{
  "n_layer": 12,
  "d_model": 192,
  "norm_eps": 1e-05,
  "attn_scale": 0.125,
  "init_std_qkv": 0.0269,
  "optimizer": "adamw"
}
MLP neurons of a small language model. Each row is named by its layer, matrix (down: output weights) and neuron, and shows model dimensions 0-63. Each number is 200 + 30 x the weight over its row's rms, rounded and kept within 0 to 999.
Before each neuron's rows, "fires before" lists the tokens most often just after its 100 highest values on Wikipedia text that the model never trained on.

fires before: "|", " |\n", " |\n\n"
L9.down567,204,192,202,219,224,241,180,175,229,158,206,214,174,167,225,239,182,151,140,207,209,210,168,199,223,195,200,149,219,190,238,211,190,129,228,210,152,243,181,171,203,234,185,230,168,184,223,192,209,214,198,182,187,226,195,270,230,213,166,153,198,190,147,226

fires before: " ", ",", "00", "202", " |"
L8.down748,206,199,179,175,241,208,185,143,202,174,178,170,161,104,242,206,206,168,154,224,227,225,210,203,202,221,219,192,226,202,156,209,178,239,222,224,190,211,184,211,229,185,226,252,217,248,215,185,166,217,222,158,176,187,192,196,210,177,208,195,209,161,212,182

fires before: " ", " first", " second", "9", " only", "4"
L8.down549,142,235,212,176,233,176,252,234,173,207,209,225,211,181,183,237,248,222,154,218,196,191,177,171,219,276,208,186,211,180,213,214,168,215,205,207,178,213,206,181,231,186,243,247,187,225,160,259,270,201,158,199,181,215,228,211,221,179,218,207,182,214,164,179

fires before: "al", "e", ".", " |", "}"
L9.down476,195,179,194,229,232,167,224,214,179,207,231,207,244,257,185,171,209,239,206,204,171,179,228,202,167,216,223,190,164,238,185,170,227,192,198,204,210,208,253,233,217,190,151,144,245,203,224,162,193,219,162,188,220,187,258,226,215,202,123,180,187,230,145,153

fires before: ",", " the"
L9.down441,185,215,189,189,240,184,250,187,156,190,180,204,189,196,263,185,187,180,198,149,181,177,196,226,205,220,167,220,188,178,212,185,232,179,148,164,166,239,168,180,225,243,257,196,230,221,176,227,191,202,227,211,192,185,175,239,283,108,237,151,211,224,188,219

fires before: " ", "\n"
L5.down167,223,193,210,203,195,199,205,184,179,211,225,170,211,244,244,242,191,184,130,241,214,215,252,236,251,166,248,224,191,194,214,246,184,191,199,242,194,239,225,217,210,174,195,199,250,175,149,164,208,208,151,257,154,219,160,217,205,143,249,200,196,250,200,196

fires before: " ", " (", "=", "S"
L2.down412,162,189,259,111,219,269,218,229,163,169,219,200,186,232,171,204,187,224,233,194,214,180,202,214,244,211,186,196,211,153,177,204,221,137,156,146,171,183,208,205,170,202,219,183,167,204,146,176,195,245,235,195,182,134,195,190,241,244,195,214,204,179,211,170

fires before: " "
L9.down359,178,166,215,240,190,211,253,208,195,253,168,256,223,211,192,174,186,199,265,172,198,195,199,159,160,164,201,207,198,196,186,165,210,195,182,223,215,191,206,228,213,146,226,199,181,192,132,177,254,227,193,218,210,254,189,150,219,180,268,141,246,207,170,222

fires before: ",", "s", ".", " and", ".\n\n"
L5.down735,203,217,192,223,169,233,167,181,212,209,233,241,186,245,211,209,168,201,193,236,187,169,196,168,186,273,158,223,184,271,202,176,211,170,223,227,156,177,175,171,178,205,232,186,178,185,143,168,228,147,153,185,208,205,227,225,135,223,182,172,168,226,240,234

fires before: "==", "In", "The", "===", "R"
L5.down148,178,216,246,133,137,168,220,203,176,200,180,186,150,156,190,187,225,176,238,193,192,181,209,238,240,198,202,217,176,207,217,192,220,188,199,193,209,172,200,187,192,200,189,164,179,220,215,166,167,258,169,241,180,116,217,196,242,187,206,203,201,222,229,201

fires before: ",", " |"
L8.down674,194,157,207,149,175,195,214,203,190,218,149,178,204,187,267,260,245,115,166,200,218,187,245,207,165,276,244,202,157,242,202,235,204,184,202,169,169,247,178,242,230,167,278,174,236,174,186,152,193,192,211,162,170,186,185,195,156,225,159,229,158,222,166,204

fires before: ".", ",", ".\n\n", " and", "\n\n"
L5.down645,183,224,210,173,149,206,174,174,179,220,216,233,223,175,173,216,144,217,204,190,188,163,190,208,188,218,206,211,151,208,266,191,217,205,201,225,169,207,227,194,214,231,191,180,224,164,155,208,200,198,191,167,206,198,289,180,176,185,230,209,181,264,277,219

fires before: "|", " |", "|---|---|---|---", " |\n", "10"
L8.down442,205,160,201,215,220,217,215,198,216,216,225,198,192,170,224,224,171,213,164,226,238,249,176,180,224,217,201,191,228,190,198,222,218,171,187,199,88,224,166,151,248,183,174,184,161,253,217,182,196,198,203,235,205,167,197,228,227,230,218,182,207,164,188,222

fires before: " |", " ", " Chicago", "en"
L8.down336,186,175,189,207,229,173,164,236,179,266,192,197,172,154,238,233,195,214,200,171,209,222,177,244,230,199,195,225,172,200,183,195,183,224,192,218,220,192,157,151,177,170,192,234,215,188,240,153,222,200,266,152,181,154,203,167,209,250,228,251,194,173,218,202

fires before: " |", " |\n"
L8.down319,152,176,182,243,153,220,130,132,183,220,273,219,183,160,215,166,209,130,163,202,178,149,214,250,185,172,232,221,180,180,178,198,157,159,247,215,189,177,265,199,179,239,214,210,187,229,185,140,192,251,175,199,225,197,189,188,193,213,198,196,165,219,228,221

fires before: ",", ".", ".\n\n", " and", "\n\n"
L8.down709,264,181,199,177,205,264,246,140,211,237,211,208,224,231,175,246,202,225,250,220,190,163,182,188,178,186,159,239,158,239,223,220,243,214,208,227,205,156,210,180,219,193,183,199,223,191,158,247,174,154,179,185,202,228,207,174,161,168,218,197,219,233,180,256

fires before: " |", "ile", "2", "om", "y", "3"
L9.down252,182,204,157,250,160,188,163,203,207,201,238,144,161,216,224,131,261,218,204,266,228,218,211,242,207,131,180,201,223,209,161,187,266,245,181,228,176,237,209,193,162,194,217,197,191,205,188,240,177,222,218,171,200,194,146,153,252,245,165,201,157,228,180,181

fires before: " |", ".", " |\n", "–"
L9.down745,175,209,219,167,184,215,232,195,174,216,182,183,232,246,183,214,211,239,233,155,171,206,220,172,222,195,243,171,183,163,187,225,163,168,228,179,242,187,273,196,195,219,190,183,201,156,165,158,219,250,208,211,232,235,243,176,126,109,221,182,201,231,214,230

fires before: " |", " |\n", "\n", ","
L8.down301,239,217,179,197,173,224,207,163,180,248,180,226,194,210,258,209,166,199,168,255,205,189,190,177,182,161,232,184,118,152,168,158,216,180,185,184,225,183,155,193,178,235,233,192,211,189,242,152,204,216,217,206,221,152,207,170,245,209,214,208,184,200,199,200

fires before: " |", "p", " |\n", "–", ".", ";"
L2.down174,204,217,227,147,161,262,206,231,225,198,231,159,204,180,163,198,241,175,214,214,173,186,193,206,186,222,159,218,217,206,195,178,213,188,165,259,199,188,192,150,205,182,237,157,197,214,144,213,218,249,147,200,203,178,193,220,208,186,215,193,204,263,223,183

fires before: ",", "\n\n", "\n", " |", ";", "."
L9.down558,215,224,162,180,186,200,191,182,198,196,253,228,176,191,205,188,205,214,175,171,194,166,246,208,228,206,190,226,193,182,252,222,182,166,141,227,181,173,230,184,176,181,174,233,162,178,191,167,250,179,168,183,165,221,199,219,197,207,213,221,149,198,236,240

fires before: "==", "In", "The", "===", "S", " He"
L9.down113,176,181,225,172,196,165,205,171,165,198,209,209,178,139,166,202,236,177,197,182,195,194,222,241,248,192,208,186,202,191,188,198,193,199,192,211,253,182,189,187,178,200,213,190,166,207,191,137,197,246,232,245,212,115,199,205,212,187,230,225,222,222,215,212

fires before: " |", " |\n", " ("
L6.down526,175,218,176,178,248,205,251,139,188,235,220,219,152,150,206,195,181,180,215,149,224,179,169,204,207,207,161,181,168,168,217,185,203,199,172,201,179,195,189,160,242,173,232,136,231,150,211,184,185,256,192,181,215,206,196,217,179,213,225,215,222,199,260,166

fires before: " ", " |", " N"
L8.down316,218,254,247,219,266,214,225,202,146,222,226,207,213,173,205,215,182,196,180,229,225,241,215,140,156,167,239,184,244,226,148,145,181,219,188,191,205,198,180,163,211,210,219,194,200,165,213,184,137,139,250,198,215,204,233,266,168,206,176,212,192,162,192,179

fires before: "|", "The", "==", "-", "====", "A"
L2.down54,180,224,240,153,157,254,247,200,188,199,193,220,187,186,187,201,205,200,216,198,192,213,181,196,212,167,201,186,168,219,178,172,171,192,188,221,196,161,208,188,222,204,179,209,214,199,193,181,221,227,177,189,225,100,185,182,180,216,211,191,190,217,216,193

fires before: "\n", ")\n", "\n\n", ",", " vocals", " "
L9.down202,208,187,226,197,170,221,216,169,208,240,180,191,137,205,197,221,172,154,214,239,188,176,145,243,189,195,201,173,184,139,234,149,273,239,216,193,165,150,167,169,186,210,185,189,231,217,172,243,210,237,228,290,206,217,183,176,202,198,196,225,246,256,202,184

fires before: "-", " ", " |"
L9.down397,189,207,199,164,260,239,192,196,179,203,216,220,175,267,193,204,166,234,202,234,249,171,180,195,161,182,212,235,204,195,140,161,186,213,207,213,220,257,195,142,150,221,184,224,192,199,235,191,194,176,230,182,261,197,215,202,174,227,231,195,212,222,165,227

fires before: "-", " "
L9.down55,153,206,227,164,219,219,235,230,219,246,145,215,180,225,197,179,212,264,187,198,212,214,169,206,207,215,224,166,158,234,116,216,204,213,214,236,190,207,202,228,196,203,186,173,189,189,165,168,259,162,145,256,211,216,194,213,175,233,267,218,188,239,203,144

fires before: " ", ",", " the"
L6.down734,187,211,237,174,216,184,223,211,220,220,198,148,187,164,290,196,218,211,192,220,193,177,175,277,177,232,176,217,153,148,191,186,203,192,216,228,190,196,190,205,253,185,222,225,174,218,221,162,184,195,178,247,162,175,211,171,187,167,243,153,209,209,227,214

fires before: " ", ",", "th", "4", "°"
L5.down74,152,206,217,236,222,200,246,202,245,208,152,208,169,221,197,192,220,209,252,155,163,255,172,175,212,179,227,202,160,202,189,180,239,165,214,177,211,192,171,188,268,180,157,223,182,190,183,190,171,184,243,223,203,221,202,79,197,168,200,175,222,187,207,177

fires before: " |", ")", "100", "°"
L9.down472,259,202,218,156,182,121,237,202,189,188,222,123,180,224,171,257,154,249,220,168,230,225,237,257,221,176,232,170,232,134,224,204,247,190,225,228,195,163,231,200,243,205,209,226,177,200,220,199,156,217,231,186,198,196,168,227,199,177,224,188,232,166,177,179

fires before: " |", ",", " h", " |\n", "\n", " mm"
L8.down482,225,196,169,188,203,173,182,198,239,185,213,218,203,170,214,225,229,216,178,204,169,224,210,161,180,186,255,239,199,196,199,258,198,169,179,219,199,171,201,196,187,160,225,237,171,271,217,171,174,229,203,185,155,157,235,166,239,249,216,233,237,185,207,207

fires before: ",", " |\n", ".", "s", "/"
L6.down24,166,224,185,155,205,197,230,208,233,194,195,210,203,198,136,191,244,221,187,212,212,156,210,200,209,273,219,196,192,197,250,244,279,193,169,232,184,214,223,156,221,179,240,287,205,170,229,181,140,196,224,138,229,185,180,192,174,212,179,208,187,209,189,173

fires before: ")", " |", "%", " |\n"
L9.down131,202,246,157,241,237,219,183,222,209,218,175,167,151,235,167,235,180,211,215,193,226,215,230,198,217,156,159,158,170,207,152,158,188,211,217,262,179,176,217,188,235,225,195,180,204,179,160,262,166,222,221,195,181,212,166,171,254,228,174,143,226,261,199,134

fires before: " |", " d", ":", "ery", ".", "field"
L6.down646,227,226,220,176,177,229,203,233,244,197,167,221,180,162,230,175,185,206,205,245,174,233,171,196,206,208,150,203,205,177,160,203,245,164,198,161,171,256,172,173,192,203,150,236,207,166,138,237,192,231,186,199,219,252,183,230,232,239,180,202,176,197,187,249

fires before: "The", "===", "-", "S", "|"
L5.down298,186,217,256,169,157,196,193,211,204,167,160,197,174,181,185,182,199,198,253,204,202,144,248,190,221,250,219,188,166,213,220,162,194,209,231,257,214,233,195,189,201,188,164,142,202,217,214,205,225,254,175,214,177,114,197,218,182,219,223,186,203,216,167,209

fires before: " |", ".", "″N", "′"
L6.down754,190,208,194,235,167,197,185,171,202,199,200,212,201,211,186,147,214,222,169,203,195,231,215,195,193,221,201,220,216,218,209,200,195,211,153,231,216,251,218,226,174,186,223,197,182,169,173,182,164,157,192,234,262,196,199,198,238,183,223,143,225,134,189,224

fires before: " |", " "
L8.down140,160,202,152,208,154,214,202,213,195,236,249,169,219,250,218,219,180,173,208,218,229,235,231,178,232,169,241,137,189,178,188,233,151,188,194,180,143,209,197,162,164,191,207,186,168,238,176,183,185,151,191,202,236,172,226,215,218,194,141,212,171,208,189,147

fires before: " |", " "
L6.down568,221,238,208,206,237,240,176,171,121,173,199,203,246,212,156,208,177,196,269,160,180,209,187,148,252,175,174,178,196,221,188,208,173,180,171,216,189,216,201,205,162,160,203,193,200,126,160,198,212,243,245,234,183,201,163,219,177,214,259,199,206,260,248,218

fires before: " |", "er", "."
L9.down420,196,244,230,196,193,204,172,266,163,148,205,238,196,231,177,186,130,199,200,199,216,203,204,185,171,228,256,228,183,204,298,176,242,206,213,231,225,204,222,197,204,160,202,190,178,162,171,204,150,171,207,143,203,226,181,209,148,185,130,138,169,255,207,187

fires before: " |", " first", "1"
L8.down156,154,187,215,178,197,136,237,205,196,231,195,177,203,210,209,218,217,227,172,226,227,202,219,188,132,254,220,177,217,196,175,201,210,203,206,213,190,230,173,200,192,196,197,160,231,230,202,205,169,154,195,191,278,169,229,195,169,218,178,221,193,245,196,234

fires before: "ed", "es", "e", "ing", " to", "mercial"
L2.down58,221,202,169,165,211,204,187,186,182,226,192,202,177,210,162,205,187,254,186,180,134,159,184,144,235,173,232,225,183,212,226,220,218,203,179,227,219,185,182,197,188,194,173,216,198,184,194,183,205,187,183,194,215,196,188,175,197,152,202,165,203,205,168,174

fires before: " ", " |\n", " |", "–"
L9.down668,214,162,195,196,226,245,242,183,216,259,209,250,203,195,255,199,187,220,185,213,260,232,173,203,195,224,224,187,245,230,135,175,193,179,181,207,91,227,164,160,172,184,174,201,181,186,226,177,170,222,190,202,191,185,191,221,206,268,205,203,201,188,184,195

fires before: " ", " N", " F", " Authority", " the"
L6.down74,173,209,263,236,233,213,203,180,194,165,174,220,177,213,214,169,242,164,211,187,180,216,208,255,196,160,199,204,227,196,158,177,194,186,203,198,198,208,208,266,244,201,179,187,235,213,190,176,234,167,139,265,189,188,228,187,207,179,199,216,179,256,216,177

fires before: " that", " the", " to", " in", " on", " her"
L8.down192,236,241,175,184,226,158,226,211,171,189,207,227,192,189,213,194,214,192,204,204,173,133,209,238,193,178,148,177,182,172,172,176,184,172,193,173,192,162,179,180,136,301,220,172,202,216,204,145,224,223,176,181,203,226,212,221,219,210,230,161,213,191,210,244

fires before: "|", " |\n", " ", " +"
L9.down218,190,198,202,239,171,216,225,215,208,193,237,194,170,190,197,184,189,212,178,217,228,199,194,233,217,170,235,149,206,184,171,169,199,194,209,200,155,176,173,194,185,235,174,172,158,242,272,226,219,202,190,205,214,189,254,238,184,175,203,191,205,213,195,179

fires before: ".", " |", "2", "5"
L6.down363,218,155,183,205,222,244,202,128,147,180,212,175,239,181,167,186,195,186,225,194,202,204,173,227,212,179,251,214,216,194,165,188,138,190,239,214,214,221,221,210,219,198,154,141,203,204,221,145,171,212,187,153,179,177,206,231,175,203,246,199,203,206,193,167

fires before: " ", ","
L9.down242,205,238,221,186,219,184,212,225,172,229,197,192,187,137,199,206,170,230,182,193,227,209,199,177,193,216,246,134,223,209,237,189,248,243,210,169,222,203,140,212,290,161,180,220,173,212,218,205,231,182,226,177,171,179,219,170,209,197,200,215,221,189,220,182

fires before: " |", " ", " (", " |\n"
L6.down61,235,196,181,248,179,220,177,196,182,226,186,211,193,170,199,201,163,183,174,213,231,248,206,185,229,186,209,176,204,191,239,212,213,181,183,218,156,189,194,191,151,182,211,175,208,165,265,201,222,197,169,193,184,166,169,224,210,200,188,229,167,186,138,196

fires before: " ", "3", "==\n"
L8.down563,216,247,156,168,249,215,255,258,193,183,167,229,286,228,208,220,243,214,191,160,185,194,169,138,203,187,224,203,217,180,210,183,150,148,203,185,201,181,235,225,168,263,188,234,222,213,221,223,242,248,188,187,216,177,226,170,158,153,184,206,216,209,234,208

fires before: "The", "-", "==", "|", "===", "In"
L2.down368,166,209,237,154,171,239,237,188,205,211,188,213,167,169,211,207,218,180,201,199,188,214,181,190,219,169,214,214,160,208,189,169,182,200,175,198,176,167,199,206,232,210,157,217,226,225,184,193,207,239,207,207,215,91,175,191,177,208,223,196,194,202,224,214

fires before: " |", ".", "3", ",", "5"
L6.down539,243,220,211,174,166,193,221,235,176,178,191,150,220,243,161,189,151,227,104,209,167,172,189,168,183,246,213,201,245,239,226,176,181,192,200,182,199,209,202,169,197,198,213,190,252,178,273,232,206,168,201,227,162,222,229,206,221,172,198,232,212,190,187,274

fires before: " |", ".", "p", "th", "–"
L2.down441,215,220,239,186,184,209,155,197,196,199,212,196,239,204,224,170,254,243,200,183,212,181,207,196,192,192,175,197,199,230,254,226,210,172,140,251,174,201,198,174,189,158,211,201,220,190,200,210,199,232,178,175,189,205,221,215,161,216,182,174,221,208,217,163

fires before: " ", "el", "al"
L8.down513,265,205,156,206,223,155,197,203,237,257,208,244,231,257,199,200,215,231,222,117,198,177,195,219,192,186,213,193,212,170,199,192,214,184,187,162,203,206,244,185,186,170,183,169,209,212,218,184,220,285,188,140,245,187,257,180,176,195,176,183,135,184,239,146

fires before: "6", "5", "3", "0", "1", "8"
L8.down729,173,210,202,136,220,173,220,179,173,207,226,162,244,188,138,230,239,203,169,165,191,196,188,173,213,214,218,228,162,192,164,196,147,234,276,189,223,198,189,205,152,209,192,142,239,163,187,255,207,195,225,192,166,230,229,201,167,195,198,199,195,211,215,184

fires before: " ", "   ", "ge", "te", " |"
L6.down390,182,220,212,197,189,216,215,235,216,179,249,243,190,197,200,168,282,217,199,210,246,213,156,178,200,193,196,202,169,185,160,164,185,192,177,217,178,150,236,268,140,206,179,240,171,166,228,191,178,232,164,181,240,199,192,159,225,218,230,202,221,195,182,221

fires before: "==", "In", "===", "The", " He", "="
L9.down491,176,191,191,177,198,190,211,195,165,206,188,180,178,167,202,200,239,220,185,182,180,185,230,247,241,190,223,222,191,182,204,201,210,175,216,169,201,172,222,206,186,219,166,160,204,186,191,161,164,230,197,272,164,120,187,204,208,226,199,201,204,210,229,216

fires before: " ", " S", "son", " Aug"
L8.down444,164,120,200,152,172,178,199,203,225,254,204,268,226,211,173,146,231,247,216,209,178,159,202,173,181,211,245,216,169,234,204,214,222,140,126,158,203,164,236,230,194,255,167,193,227,164,173,191,247,217,195,186,201,190,185,206,240,234,189,196,159,202,213,211

fires before: "8", "5", "0", "6", "1", "3"
L2.down153,132,198,201,182,188,220,182,236,195,221,218,163,179,178,195,184,182,175,224,199,225,188,221,190,227,163,213,193,175,222,191,220,183,228,214,237,209,193,122,187,197,147,198,183,188,196,224,164,196,216,165,196,213,218,229,191,240,204,216,213,206,220,199,176

fires before: "The", "==", "===", "In", "S"
L5.down280,210,211,235,184,140,190,196,210,213,181,182,206,200,170,172,176,203,168,254,211,172,246,205,252,195,149,209,190,199,197,191,170,182,248,211,118,202,191,148,186,161,235,161,170,183,208,214,208,204,240,184,205,215,140,187,181,194,204,258,176,177,195,214,228

fires before: " is", " |", " was", " ", " =\n\n", " ("
L6.down263,183,229,246,186,151,244,263,189,191,215,156,188,166,182,214,195,235,185,206,152,206,174,193,250,198,195,208,239,179,190,215,159,212,221,216,234,156,172,102,221,200,193,140,188,224,220,229,228,155,194,227,218,193,186,180,193,259,222,182,197,262,172,189,179

fires before: " |", " |\n"
L5.down514,230,209,195,250,173,211,171,215,208,205,228,186,159,217,231,191,144,225,157,231,186,259,242,205,227,257,116,197,197,223,282,225,197,188,154,200,229,216,189,214,175,172,217,184,196,188,234,175,208,239,218,183,178,149,259,214,238,180,195,191,170,146,154,210

fires before: " |", ".", " |\n", "sc"
L2.down21,208,187,186,284,187,259,143,264,231,172,211,201,235,236,228,204,211,240,174,171,174,190,239,181,191,194,198,179,229,262,234,203,178,202,115,209,177,205,188,213,192,183,214,243,237,213,224,191,222,220,154,205,214,214,220,161,196,206,201,192,232,181,228,194

fires before: " ", " (", "ud", "ou", "ks"
L5.down153,212,173,178,193,239,231,217,193,157,226,194,240,198,205,191,188,220,153,194,180,206,193,208,238,263,160,160,207,219,232,253,230,232,195,188,176,225,189,178,236,218,236,220,210,185,162,144,197,153,191,252,202,259,189,197,225,181,192,209,263,180,223,202,138

fires before: " |", ";", ")", " |\n"
L6.down305,194,204,194,213,205,219,174,186,206,190,211,232,212,210,204,138,192,178,161,210,184,158,209,260,229,248,174,212,148,191,202,207,184,252,167,228,186,218,173,202,213,212,252,202,210,162,193,168,223,230,213,166,182,164,190,227,197,180,244,209,221,169,201,135

fires before: " |", "1", " ", "2", "0"
L5.down437,170,202,231,171,197,203,200,222,153,184,267,177,229,168,238,203,227,208,221,174,205,199,249,199,204,200,217,203,177,241,204,202,147,160,218,179,174,143,260,193,159,223,141,191,194,150,227,147,162,242,211,175,157,161,218,232,198,203,203,184,195,214,231,233

fires before: ".", " |", "   ", " |\n", "icle"
L5.down95,169,187,181,214,178,177,238,234,210,190,227,216,183,208,189,173,238,260,183,223,194,176,207,193,217,227,266,227,156,242,226,201,168,200,172,254,221,211,220,245,198,281,255,141,175,118,205,167,170,185,203,179,253,235,188,156,169,176,247,223,182,178,192,220

fires before: " ", " (", ")"
L5.down610,242,222,221,166,172,186,234,212,204,204,177,210,165,240,199,185,251,225,208,236,182,217,159,211,213,169,182,142,120,256,204,214,198,230,170,230,221,204,227,217,176,178,214,233,203,199,256,165,188,225,235,179,192,213,223,188,188,216,197,198,185,250,216,212

fires before: ",", ".", " of", ".\n\n", " and", " in"
L8.down142,171,244,208,211,187,257,199,230,169,222,213,222,255,200,176,182,170,279,215,182,250,146,189,202,189,203,194,222,155,218,155,198,181,195,199,235,193,221,207,185,190,260,238,235,198,162,177,213,201,208,202,210,215,190,215,141,255,235,214,184,220,203,199,206

fires before: ":", ")", ")\n"
L8.down683,230,299,220,129,197,200,209,231,217,235,195,188,197,169,163,239,238,226,189,247,202,250,257,187,197,260,175,180,219,132,182,165,228,239,241,153,218,196,187,198,158,216,174,223,229,242,164,199,200,227,230,235,192,201,164,232,229,167,180,187,209,232,189,213

fires before: " of", " (", ".", " and", " in", " at"
L8.down305,137,170,174,204,170,220,193,217,189,255,252,199,242,207,194,248,172,263,167,172,206,159,145,202,244,154,244,178,166,220,225,216,223,158,208,272,176,166,203,168,171,255,228,148,208,164,159,212,209,164,231,223,189,205,195,181,228,164,211,207,200,223,169,184

fires before: "ed", "orn", "end", "acks", "es", "ers"
L2.down278,255,202,194,194,204,205,197,176,133,127,191,153,233,243,177,181,249,247,215,227,142,118,217,232,225,192,251,231,214,180,153,206,219,243,184,241,222,204,191,231,184,158,162,240,163,199,202,224,230,200,211,218,244,172,188,194,170,195,179,189,240,209,169,151

fires before: "==", "===", "In", "On", "He", "The"
L5.down761,190,260,195,137,234,162,232,230,207,173,171,227,233,167,182,183,200,129,232,185,174,188,242,177,227,144,147,191,217,177,210,173,174,227,238,188,210,216,194,206,199,183,198,197,206,179,219,180,238,219,139,191,207,135,217,176,147,191,247,126,210,227,238,186

fires before: " |", " –", ".", "ement", "ort"
L8.down155,205,264,135,182,202,142,226,243,213,243,199,214,189,221,199,210,209,260,245,241,234,200,207,192,162,124,167,166,246,209,194,140,194,193,189,166,217,209,195,170,194,227,241,211,138,160,219,212,235,240,195,183,234,192,254,166,162,197,219,153,214,230,162,198

fires before: ".", " |", "–", " S", " ("
L2.down259,214,223,211,161,202,209,212,211,209,199,197,182,206,203,185,207,189,203,179,201,193,204,211,150,198,199,199,207,263,241,271,232,198,209,177,265,148,222,155,203,202,196,212,187,202,170,226,171,195,238,165,179,193,195,184,228,194,222,213,188,215,204,212,205

fires before: ":", " of", "|", " |", "ies"
L8.down240,249,227,228,190,206,185,172,202,225,184,167,198,236,202,206,202,227,229,204,220,184,173,205,206,215,174,241,172,262,201,159,114,219,180,233,177,177,201,201,206,172,234,190,197,235,206,161,238,199,183,185,270,225,201,178,204,214,183,179,143,203,201,216,248

fires before: " "
L9.down724,192,209,218,176,177,218,151,226,218,180,209,227,181,192,212,165,231,187,273,211,196,168,220,230,217,198,197,200,194,178,242,186,196,236,210,293,188,167,215,200,224,232,243,184,169,159,225,184,218,229,198,143,184,236,184,209,193,217,263,210,165,285,244,245

fires before: "3", "8", "2", "0", "1"
L8.down461,217,218,187,161,236,191,201,214,182,158,194,207,162,145,167,217,188,203,221,193,203,179,243,138,238,214,207,189,231,190,175,209,178,196,171,213,201,190,153,197,210,176,232,231,166,205,230,207,205,208,166,181,218,222,226,219,243,218,214,207,234,192,185,214

fires before: "==", "The", "In", "On", "==="
L6.down170,194,222,242,171,146,197,214,185,201,195,167,216,179,176,186,181,212,196,269,187,173,198,221,204,223,186,219,197,161,198,227,169,186,213,222,202,214,220,175,205,211,185,156,159,191,206,213,197,208,236,211,215,178,88,205,219,209,213,219,195,204,206,214,194

fires before: " ", "ress"
L8.down720,161,184,227,249,201,218,187,209,203,171,221,214,162,248,179,220,209,214,232,245,182,193,200,262,182,201,199,186,220,156,169,178,190,144,182,220,200,146,228,204,194,194,233,197,218,198,203,225,227,228,225,202,165,185,193,211,171,213,202,196,228,262,196,260